{"hidden_size": 512, "intermediate_size": 1536, "qk_norm": false, "init_std_down": 0.0, "batch_tokens": 262144, "max_seq_len": 1024, "train_tokens": 1579000000, "max_steps": 6024}
MLP neurons of a small language model. Each row is named by its layer, matrix (up: input weights) and neuron, and shows model dimensions 218-313. Each number is 128 + 32 x the weight over its row's rms, rounded and kept within 0 to 255. Numbers have three digits each.
A block is one neuron, or neurons of one layer that tend to fire together. Before each block is what it responds to, as a language model described it from the Wikipedia text at the highest values.

Description: Final subword piece that completes a multi-token proper name or rare word, such as Gheorghiad-is, Catanz-aro, Lefkow-itz, Saras-ota.
L5.up743:109126139134102116149105149136111146150187127121087132096089068109132133106142159116095146144105121082118185131113083119146123102102164132124106176122156115121178131090105110084134060147132134164170117086069126113162219091132145157143138173095159142144100141103142130084139091145114221115
L5.up794:167109148183194165120126091090081101092124131077128114133041112169175143095151166146129098156079094123139102124099158175196112143066154125107119078138175106105133098116061119130128145165108087155086189115175148174123132176140077127111101163093167134120068162156169114126099193121107144075
L5.up1293:103112167128188116122153075128129160108137116116107114098128118111083170102139111142129114202131114096165154111120196172147141166108129139144152115118177074116157150128100107133170095132089099183157147109146097131121146130102134168115201129146126105157142133161134121132158085131125083128
L5.up1407:128122163167142146099155159118139109171155126133159122131157167119173098185166150086135172121160107180154181158119122139130071114135138124092098134094147114141121139129091109093062122037174113085071120145126156076138144123130101127134155155108090104177131160065124103124096075119117128174

Description: Last word-piece of a multi-token name or proper noun, usually the subject opening a sentence or list entry, like Ntos-o, Good-man, Supreme Court.
L7.up1534:119060093117172102187098189123123128091102130108131143193136143169130142154134135191173140113139132129112115146109125109102150101123113154086120128101161113119075126100098154119098132150118076147134114107118103172104103098128169169138186129121182114105131141139046106086079127104108122130

Description: The digit 0 as a number or numeral piece in sports statistics tables and score lists, e.g. "| 0+0 |", "2–0;", decades like 1960s.
L6.up735:142107101207186168117119150167172161081114161085113197151127191129111113024104143083169154125121105118066096105131121183132107123117136118090105134198154107100092090190126123166132156122127122071071168090194101137151176132093195191137123085096143184082078158132174152145135140130117101122
L6.up822:096136134122136163135133123160126114088166164135188227134097169111125140112110128137116105116147152141151115051163179119120097189117133136205140109096169138074108131085139183202152068104148109105139097159084162210159127134095127107114115139125141115121106124140142159151126133098136095134
L6.up876:160106215098160160132121126169185120096138203095054089126099176148180164119096113133115108107148139078124151144171139163196137118079141128145079130104102083129152131162165119102140118108159202102101161189116141142187062119077183129078148166152117171115139121162052153148164168104100125133
L6.up1460:084122169146115126108119153077188140122118104042168123129127175094122159132116145134143157082101116197138201109086141134150106166131123140146173093092077140118106170170137168136105131128140105105175156118075109170123134178178102104105143071180143122113100135093168091117119192169135179143

Description: Final token or word piece closing a proper name or title, mostly surnames in tables, lists and rosters (Gilchr-ist, Under-wood, Ch-o), usually before |, ( or and.
L7.up28:167124105132115191142077126145115146102111139134130121138090090119084178151140130089147140145152109136162035104115130129142135093131217142057106132130186115122110132104060115169108139115159098150161102121104179051150108109121116141156145079102139149133146108085170127157111184048143096092

Description: Final or middle pieces of personal names, often in tables or lists, e.g. Ocon, Oldring, Charles R. Brown, Sue Jordan.
L6.up1054:155093162123111070094093108135145073101140125168130132147077182105190164156120122066148119147130153106096115140151118106105147105153134100151130148177087125145193116155148182106155110121125091129142141152082151165175099091134099150118140125155127108174128140111184108136049158144112116155
L6.up1310:149094139067156160099086140147131077058225102118151194109098168121147123121121091203164138141116083158172079086062129156135084138132128078114174127134160153150173126072126093160123114111086109117147144166167094144099082117182158089101092160127068099163042134147134108151092116095089157155
L6.up1342:179077176147142133173156138134100120123125244124162110136114127119143088141110159114147094170128107079136067137133184132138068129151143074134119142119105116107117149129189113121118168137104119142134153112106097150173092160146116166092129134125115154131143126111156104127092156117133163129
L6.up1509:100075078090164128160138105140088138135107142149114127097133140143132146107135181135112101160102142113143126160092125121108065074174171126119156103122121204089117093147136122080125136144086154159174086065196100179143112131130163143177075163165105165136127130145136086152050157130178128119

Description: Digit tokens within multi-digit numbers, often mid-number, in measurements, scores, years and page ranges, such as 110–115 °C, 59'4'.8 mm, 200'7'.
L7.up841:097097118097076104116105157124114137122120143130139169105165114127132116100142140077172126169161150119162112058116077128107165160176128157099143096114133180189190154153106135169157174103166136102099127148129121074139098132118199155140062084172094122166066153095094154162132205108164129088

Description: Apostrophes right after a noun or name, mostly the possessive 's, as in band's, Griffin's, woman's, plus contractions like he'd.
L6.up19:118156130154164108068145094116125106176101136121128142093152142134106146154179082146185125176157166198121125155167086129102129132160113155133145188155096139124092182159152189163110066125054129162140120129129175124120165151136157146146114076135038165148141188122118141111132060209129138093
L6.up209:129139139181136136115095144120124054071179136168155099212113098140059151138114182143087127146165191142201123156122029066088150168111109100184162149186175091138163085093115116126153081134129129109106132088182148134157121143141117146082195208171089157128184185083142060116168065131149163141
L6.up641:145134089165185145162088152096116074118108142147128184091151074120095083137094121137098130106200170146107172165166130125138177160112156151107064108096104112152172109115094177162091098081112113166151175157139100131003133148125128124137151130122116176102124115125128142113120112150133146093
L6.up893:114094132137126123129139063122143119094160139123144105096213178133125054120174119139149097146137178186168108125174117117126116128198183159164151121147095145110104144104140210179088121128179123157167169116165170122072087121131110151108080161155092130125166142103165122126143085102127114123

Description: Closing digit groups of multi-digit numbers in stats, infoboxes and tables, such as 12,7|20, 1,5|46, 9|24|2.
L5.up3:179107107130139104143169146076158173081102117122132106178180166159121118067186154187127155155149118084133158136142131131097123113135162147124105078125155156172092177124132118151155124093141112115146121178175142112097152179135092195095138104162085092111106189127121178097156159134199114133
L5.up646:067185126105190139112137087100122147086146138113132092178109136148161080112135098123085135122152176103167150105128166123094146130096103109139080172119096123071151184117143114124153060192123164124127093109098117138126128121096107178181140143114131110122138170098117137142142184151163195134
L5.up1028:143244141138107111114097128112116146130119079131100154128102154120127116123139136136155127102157128153145099128093096172105139094117133146174146188152149157110097115079103070156133120120149139115113176129063131105091109096113089139141158189121046118117085110096160143176096139135171073093
L5.up1333:074139142145093152161122111162109107145124131134095126138131170108142189104076181073134095108118158154131080079122112128114155128051180144122122144124089137110074114151142112139082150107100085161150100066131145089181193128167045115142124078124077024108143140112121147104135134120150119147

Description: Single digits, mostly 1, that open a number or fill a cell in tables and semicolon stat lists, e.g. 1,556,424, 1st, 11th; occasionally mid-word fragments.
L7.up1468:165089138126149086145131108129127109103141175140060122128109125142083154195131128144110119167138152135090185171161118125154100135066099106141129074141169132139084124139141109109198172154107114146131129150146103173159116084152177118108159106124082109182120127126129144108105153102132087159

Description: Commas right after a city or town name, before its state or country, as in Vienna, Austria; Baltimore, MD; Pasadena, California.
L6.up234:137101129124078142164098121056121111140126188161161151156072110104131138135111102085164133172206179156130127146114138133115117162146128108153124171153117136142099106060141159158115116120108123209113175124107110141165128059131140131104134108145115132128136158137159141089131119154114120148
L6.up357:183153158121106130083181143184141055171146093145098060098139115114097125140143119169091153101174145147129159165149135109131141107128120150170168176067094189159140122136134154104174205100132134121127178157133137106126158185090155103118116043076166157158110121136099100150087112132141122153
L6.up546:173132115103164120123150143082153128160183123150173142123107140108081129130174137114106224124155190117110132084126114125156146132158116154163154127128125197160076134110123121083170146153096174114062094075146067174153098091121117154142193101135081086146160157133146133180144107110122143132
L6.up991:108173092129127128178099157123099164119147104148072116141100191173130121104132143122122153129176073182168117156138121156088113126120127109075102063149159163125187175086088151150154141140102140112154130097115106110073115141130130067115105123071075155076114129113121107164180153137075080077

Description: Short closing word pieces, especially "in", that finish a word split into several tokens, often names: Sonenshe-in, Pengu-in, Vaugh-n.
L5.up364:121121112108128160110170097146120045101118199086113175185099192147127134151156101201189143132129115147090100169165111129097114117130092102164082143122142129110127136115107098199161091136110081076120144054055105145142110143110113161166105135141162173127075108115112145111119108109146170114
L5.up837:105117111091129105093159145130062177086114177111114088129125125120158095180134131122162116081141099121129093116130170146134167145164167144092091142158144161074137142082093202094149204105094138105123153100163084134108148154132118069174126152154133114133141109144113098119097094088174127157
L5.up1463:090137178098072130101092081137155104117145129099084129169105129117162154121113120122112111094091147154166095165148152146217147122101141137095099118171136099115090108160074157159142083125100060097089142126143140147181149206115107172105197092128120170108154166082179122115103147090126187135
L5.up1508:125114063142122180106084115163143112124109163165127133163084156159160128116158129092089172200127204065096112107152143143142073111107161140153101151115164157105130123081160210123104029152172139149108160125170161148069114153115108156100130143111062087135126160152159131121141151105093152070

Description: Last word-piece that completes a split proper name, often foreign and in tables or lists, such as Cl|an, Esteb|an, Zuiderdu|in.
L6.up28:144125141070128084114176159132152093132099089090088143115131092063141153130096167119148164201139083146154145111161121156155039135134157071158089182055133116098096152134102127092112097118110140112175154151103105121111104092104109113143134074104159115149054143122098147148124148176116118138
L6.up85:173124112089106151101110113092061159135159123122087140125144139122174115141113167123127171147099101109120156151105130113184078120087156189098128164095148146086075062168167133092147184179062140123157141097124069150153102159089146160120164196108093097141183148153111162169140140089145209109
L6.up309:196162103152114140082064172065089117100125186093095093124172136149122179127128165083126131155116107130135095149097117115074130162150118080101154133121135168142104143100114185102191095197093122100135114137123106109093109060161139173147160127122165138124141167126121105104139099169060138099
L6.up337:088088106143160149086115104140144176035216129137108113127139138132141138094131074138080146125085105143097107145105084114142096176130125125158098061128137098148126149117123181111108114129126129127151145145170144098123170103121157080138180163103096130104131141144124142132097127147142179087

Description: Final word piece of a multi-token proper name, mostly a person's surname, often before a birth-date bracket or verb, e.g. Oldr-ing, Card-ot, Fow-ler.
L6.up467:113093128159155138122081139120132123063177141096154131111075086071165110190087159094116120119133094044098103178141093126139095121128121114100090163164113158076145140093147111123131144128177150078140085129097157170121119083153145090142159096129149217120090170138066091099148106059117148083
L6.up774:138125139179085136138126165167093150156164153076086080115079076128138144121175137141082152130088136107132141178143166155118100103133116144115148178115193179106132145082119203150166114128127145108124157101133153141099137084139115186155125098120128143105127112086078151139130159123102097107
L6.up961:159113110095126133120084142160104156148116179174138142179203168138093166143150187147138124151131135099103123129108136135132167144131137090155099162185133140087099108101134141102148158141144194117109106049107127157136167161182136150128132156149124171193114158106104107178140144165112162088
L6.up979:079115139141100162171075147084100108169119111128122123137138178103150140121186131124146140132111125169104132119112109088128133099108130136175111131226136146129115116130120112174147083098154122124157103182138149115089097108165134115116136156118112044162093120103111091103155167131119116185

Description: Number and quantity words right before the noun they count, such as few weeks, eight million, 40 years, six columns; also numbers in table cells and score dashes.
L5.up188:120142104126154098128090166103139128153102139165160090177142147112139099109156162147126194139084197069097160176110127058097117139066118120182021086113117167178124151092148072154089100156136146093129164128139124075134142156094105142153102147152107137072084172142160106167122115126089145085
L5.up719:140147181161113106082181056120127162101146126180195102133164160108140130131108177090144116117134147138162117153155164090158110142105127084133185156124105125105081096168103073112135139141143118112132151203187135150097109115083080154127077082160166081112100115122126210140122145135094148103
L5.up1039:172199080119130125127078096120104111101115102151105102171116142107119141076167126069095087179183077129163119178070111113041132082143164160190076095138139157151099149176182145158167067080104115086200147138146160062108165168122134096092093152116131089151146133048172099119096115135152163149
L5.up1158:161171111102180017109122101132127158121134140158102111120129158093105139132066166142122138146173191150140156086147117145148107123097099166159122166086149154117174137129163097234119116137145167107145146142147127156094137117147095174121138127159121158094090162080084124143100118105146140142

Description: Last word piece ending a multi-token proper name, mostly surnames and place names, often in tables or credit lists (Pear-ce, Portno-y, Arund-el).
L5.up289:123140157119137124131104123121136142172120138145150105200128182165163079086155091157112145134115128127122137123086115107135160172080182118063167153097108164095117136080035186155172133135126098178123081127157214117109207221082138157191154130107152102135174201085146087090149203149152090116
L5.up730:120133114105147128101123126103122075101141119138098082162129147176092098125127154157066157145146150186166156206135143112117124136079146123135139174133138118150136139133106091126184116107154167153063124150137127159078103107091124125139184103097181161115116152167117110122165094133126033172
L5.up1067:165122142132153122138156111126119081137187148141193116153109118152157151076126167146162103142161122129096145075124067143162095084084167142115135138143094116158145124082114125129160079122122175159105142060126161133143156127138156168177145135149112127161168140114138095127125105119088031093
L5.up1093:101071179100147131116126171138123147133111125096167120146134096144126149094123122126133141129170190124154137152145189173195094117122119146160197080114167086142131141101136128111116142120088199169195162136142147107097091154174114118145159122127130161113108102095137062135124161098152081085

Description: Final word-pieces that complete people's surnames, often Slavic or foreign, in lists and tables, such as Matak-iev, Šuvak-ović, Krasilov-sky.
L7.up209:143092151148155102135103125114141193132155162131195127129172161092133136166061144127145123150098141088106158108085107096136196173103119123160134087190158177133125135134110102121155070102133136135133098118142096177114135124129175154129152137103124139156152098140084216074084175089094097140

Description: Fires inside or right after a city or place name, chiefly the comma before its country or state, as in "Vienna, Austria" and "Nashville, ".
L7.up52:161073114156083109120171136113150189101169122100078119110180119064109192158157092142081140122061131117129147118143094192114149132129109127114152110108163166130147169136143114123152110117117175158160157115154191144193127081140174140129138180180016081110090153098090119116131114123069195135

Description: Final word-piece that completes a multi-token place or proper name, often before Municipality, County, Island or a comma, e.g. Bo-ise, Loth-bury, Teh-ran.
L6.up534:096126117080156110105131090128084133109140109095108138127061121130140145095111091114171114129112075118110065132123122128210080118158162099095101125136097172104140137153103126173152080163153095160072171093125147111165135132092118064124116083070149097124125152086146105048106153120125115101
L6.up647:118143153143182154171159096105144095104095131115043112160177084157149194074127125125097148156131146113185118163088136131151153091068124125174107174201182120106122139149176141140179071148125127155120150168078118143126129157122163131094181082094095140142110181137101126108073215104143156108
L6.up895:166164096140021098159136200095085155075192104075158109116124165156095168107149137085122139155165141165136165132118103049067157145120173180148144135153069098173127112154124118099140096110173099143122144079109091164066098178155141164071133084062101118128145155158070108125075152075129148099
L6.up1249:132107143121139106166159128126092109119177144177106103127101099166081230145116131152121149130122124103129124118090113118182097116100133093133131110123103096137178121167134152084194183144113140180110156177089103174153186151153125154159225134129095155149127140171187052105112123089164130102

Description: Closing fragments of multi-piece words, mostly surnames and place names, right before a separator such as |, –, or and, e.g. Boo-her, Balbo-a, Winds-or, Nim-itz.
L5.up353:193117165113153132113099147131150142141066136097106149091093106094102182115141156132125157179116149163084155135168139221097087137122139065073089118117134109096082123116158156169149112139126134173142151149125082084110115141087118089132137117151119184156097133142197119170159037155068142141
L5.up710:057145123145150164154127153148158107116119147139145126140098083146126198088090079151123125152163074175095126104140158111135193080128070126190137118139181149192083099118178207155103127130136200132106167088175166147067131186148146120124119143132150079110129116117187119108132134121126133137
L5.up1020:171158157143131113150118109146142129127201182099137145143096062164133204161127125121149140117173161137141125165131096135142084089181148053186122113201182101114149108122132132138189056072137125111180120116133135091135198129160105145064118120121169126136180145122141096138104137122110149128
L5.up1053:099150129084151129135096147110076114121156119099145069122075095104093113159105142042132202102105144106132108168126097142173124140102168085111119142131129111092109155105127110122095141146212186131117116124115138088157098150100156130100153171086132094134120080104135116139096166097165161103

Description: The apostrophe of possessive 's after names or nouns (Webb's, Syria's, Google's), plus "that" after reporting verbs (found that, held that).
L5.up33:120134099095114154091096134108150139145116097116161098115137162146112157111084128142080111131133138098113128124147092135119098156101129164120103128138088125142132169132147087123035135134077121173164153155092116130079077056149160127110121118152110165138165112102154185152192138133150117155
L5.up661:094077093152115087161116134175117132194112106148061100139091169138122154180073171137191146118137182178138182125151146110144169127138148133149115138184062151117182129112166077076153107080096219130089107165064107161197120173103044167125160122138103148118070142087155061076081093172086158196
L5.up956:151175162104138165095119128145108116139136090111087122191092138190135178142102227082144176140121102128144096111126074061152136103118148121191183170165113147093158152094075088197101114143099125150166128086125192125129174128085130124091126115129101119140134137083126178160148125104193102075
L5.up1017:128101123089123110124133095109130141145195093112145131122110104126158125135096153123122190156118146177113167150138097142115076106113085114132152144131082182157165130136170114187128107129133121122182073115056172100152157116150132177139189079113156152111160131108117154122128103182167142194

Description: Word-final pieces ending a non-English or unfamiliar word inside a proper name or title, often before another word: Wielk-im, ander-en, Semain-es.
L7.up860:113102185142112083125150073096109119075152147107115199135141156167090111151164139120160187137126089170096158111162153115135127176126117114138104125164136132133134191180132067157115116136109092112148138136119144127165120147161168119103170183111148132160137102128159090047113154114110109141

Description: Apostrophes after a noun or name, mostly marking possessive 's (the band's, Virgil's, the wing's), sometimes contractions like can't; weaker on hyphens and table pipes.
L7.up960:144184106158142081126132137134133109120118174132202088080108144147146134153123123087113079122090140122160101133176141123104163163120068162162089116097142120122128148137069142074119163107100123168152159101115157164156144020197161106139132142137071192142121106111149091183120164172148100125

Description: Closing digit pieces of comma-separated numbers such as vote counts, populations and yards, often just before a table cell bar (12,7|20, 445,8|27); weaker on other word-final pieces and closing quotes after titles.
L6.up291:091157105093127174090103147124079113091096125177195099108112132044148112123132171005115133117161137153111119143166125049118103161122152055069100095154100083149129123131115098153151157144119078152108126096164099122133140084122148149186153161098089096120131096075143157150108170164181142096
L6.up527:212144147147195175166132089149088160130118075113119062131176110107161080079158197110148147095117123117132110131138166115062194127134109106133112147125105096141102169094136091121150064131133126149133057110112092130079149112158048154173134147051049098157161177117158101150123183136153090190
L6.up635:094168150142163098112164065136140107150123086114161124162097143155134119079140079168136158115054150077211042173178139129103146150149079089135132161164126136117127129115120121148140112127136157132130124130060201157170103167135119131190128119127121157129129115145110119128134147155162150152
L6.up743:061164112112137142129091099114110053097127111103133136099088173133114113113164113181102151129176141161155109143155083142108165156104175131123120130187084111141095120092108138153121135074155155146085134117162088194124111163159079155134085149179106092133160112065131150123111080106170068113

Description: First token of a cell in wiki tables or semicolon lists, mostly digits (0 in 0–0 scores, 1 in 1.7) or capital M/N (Mostly, M107).
L5.up968:111090132149149083178161093156130140120071195192162212151125181090121092052166073132126121108188114139106144107128111162171110078082107171092116177108120188111063089123132089112147124124115113154110115099109175105138126146166148111090135139088086122108143136085099146087102119145125168163
L5.up1309:059186080131161195174194139118163130186117135102087170099110097094168159133120082086112151151178148107129116088113134150162143108114093120154166112111177138169104076123111124189097173124092112085130064161088184085168112135151104117079098132141103165101143116118162190091162111157098198199
L5.up1454:199153122068134137092155098175128133129151136092090139130205149148162100137139092117130123127172140128102133118141130200095144137144080156132090105115110139114108122036086121179113072130103105176074136137148157136149116083128150122107148123170119142050168100152127124117124127134176123170
L5.up1531:098129103097081124123140118123181143142099064137138109110069123096073138068142106137117100131120130132138186154118150099110107079094069121156185184130077108080142161078119110143178145127153124115177083146190117154144126170090096137126160140149112118107164189151143120082079112131151130149

Description: Tokens inside or right after a place name where a larger place follows, mostly the comma in "Knoxville, TN" or "Stamford, Connecticut"; also "of" in "University of" and place-name word pieces.
L5.up240:199132101124152122134125098127168137106155106203097100110190112114126097150114162106080177079110171137124194166139195128126171215126124162195112167080094136133170145066142120109089120092069166109143099123096098126172165077153135084084187161142145090102083110149105100134141145110137124105
L5.up727:089138155131148113079099100141131175161124152085192080114114128052208101125112164110153162119082162155123101165151129111127144126089119103166089155153110113067131092087132123075155164081101171169136153103129089128141114112122139145081121137086121093144154156115143181167109108175134146143
L5.up799:141130111116140109108177158147146159163170057185148098121054084107112152102078052105053096112120099121203171140138177172142149144111136128129152139130135138141100122104120113175122111196101150094191154112141123159222149062178141144137171142150039109175135097135124100151102092106146108127
L5.up1145:160123104098079105115147070123151145125172123160056116149185126074124163149129172168095198178110132174095141178116148092134196138126161166164108198094095126126154156140100117100116137131063152157162143168117122115123059123160213113129214085111118120169169121180170101186144106053092081136

Description: Final subword piece of a person's surname, mostly in tables, credit lists and rosters, such as Sher-man, Samp-son, Rhys Mey-ers.
L5.up20:141097127129107116128092179151128105145145161074154126135131128128127187194072128169177146154111120068104120123143117111125107107138118115182165083154118155152115132160117149096127137081101111108149158104103098119156137075189145112104152154114116065103066130135190134153188133105133136182
L5.up783:124151123095121055164136170106119088124138146168187079146104162095137137109125104112132095136147096161144048098104122074078092088165079226124123145133158072152072097169165096082103118112118203183166159090157148124123178140123114136088140086237085138130121179155106147081094097195156111173
L5.up870:120149169149111120127071135157120104129155163126146118085130137162143144156145136125143142155162180161142150153056112136119119035182139102100128157115181147126135126122123115121174118146125180086156144147112119118079153169146197162121126156124136171090072166159115205170180132136175108117
L5.up1305:122093123152123179128128166109130111146158167176127113124136143114101117085134142156113175213131154124130072124047173128116072152137131142130171135144145054147132097133135159176091141146137158102198133128184140199115143092143150146131148125123123155124114139125138123118132181071081163117

Description: Word-final subword pieces that complete a proper name (surname, place, brand), often before a table bar, bracket or "was", e.g. Rand-le, Op-el, Bradsh-aw.
L6.up385:171120167121161095124045109154180176154128140184089173193098141131170188111151127139155089111107115127171102105088154124122092168102102137099109109120170080084170113081063201172151153162111110138130129108137143157093121150139152122131105171099138117114127192075084135125070144139141121003
L6.up549:069120141099133148119166141137145154116114162131151143129132100143089155119108142128176185116146147135127088155113102128122091131143143121138119126115097120118178116125086114190150084124095190122122171134108101151125146190107145109167163121099111110177156102074135077127149123131117185080
L6.up637:179165184105150172103086138179069153142179100069098066198073122190197172115106139148117091104107085139138124164108180111161100154128160136087177082163180093074096089105035146148136133147150087153147151134132141132106133109093156084105142147098181118141103156131138052082106118081157124061
L6.up1082:160126109099136123175058097169141138121082129225156147119107154124181179105102117119160120104129125108090136059152124104117126157161093131112141121143111110151136134124072159150134079121114164091171165131154112162148127114077136162165091165120198130105115165114162118115086139122096168101

Description: The article a (sometimes an) opening a noun phrase after a verb or preposition, plus numbers or quantity words before a noun, e.g. a, five, million.
L7.up950:179069103154126155137144098083079122206146117148158110131090152148219155105113177187123152063149163146092153125096087063092144145120140162158155095120113131178043131169122099173176116110091211179118176153111102133118130143082139148122129116183074122154138113102140114101099128138139147097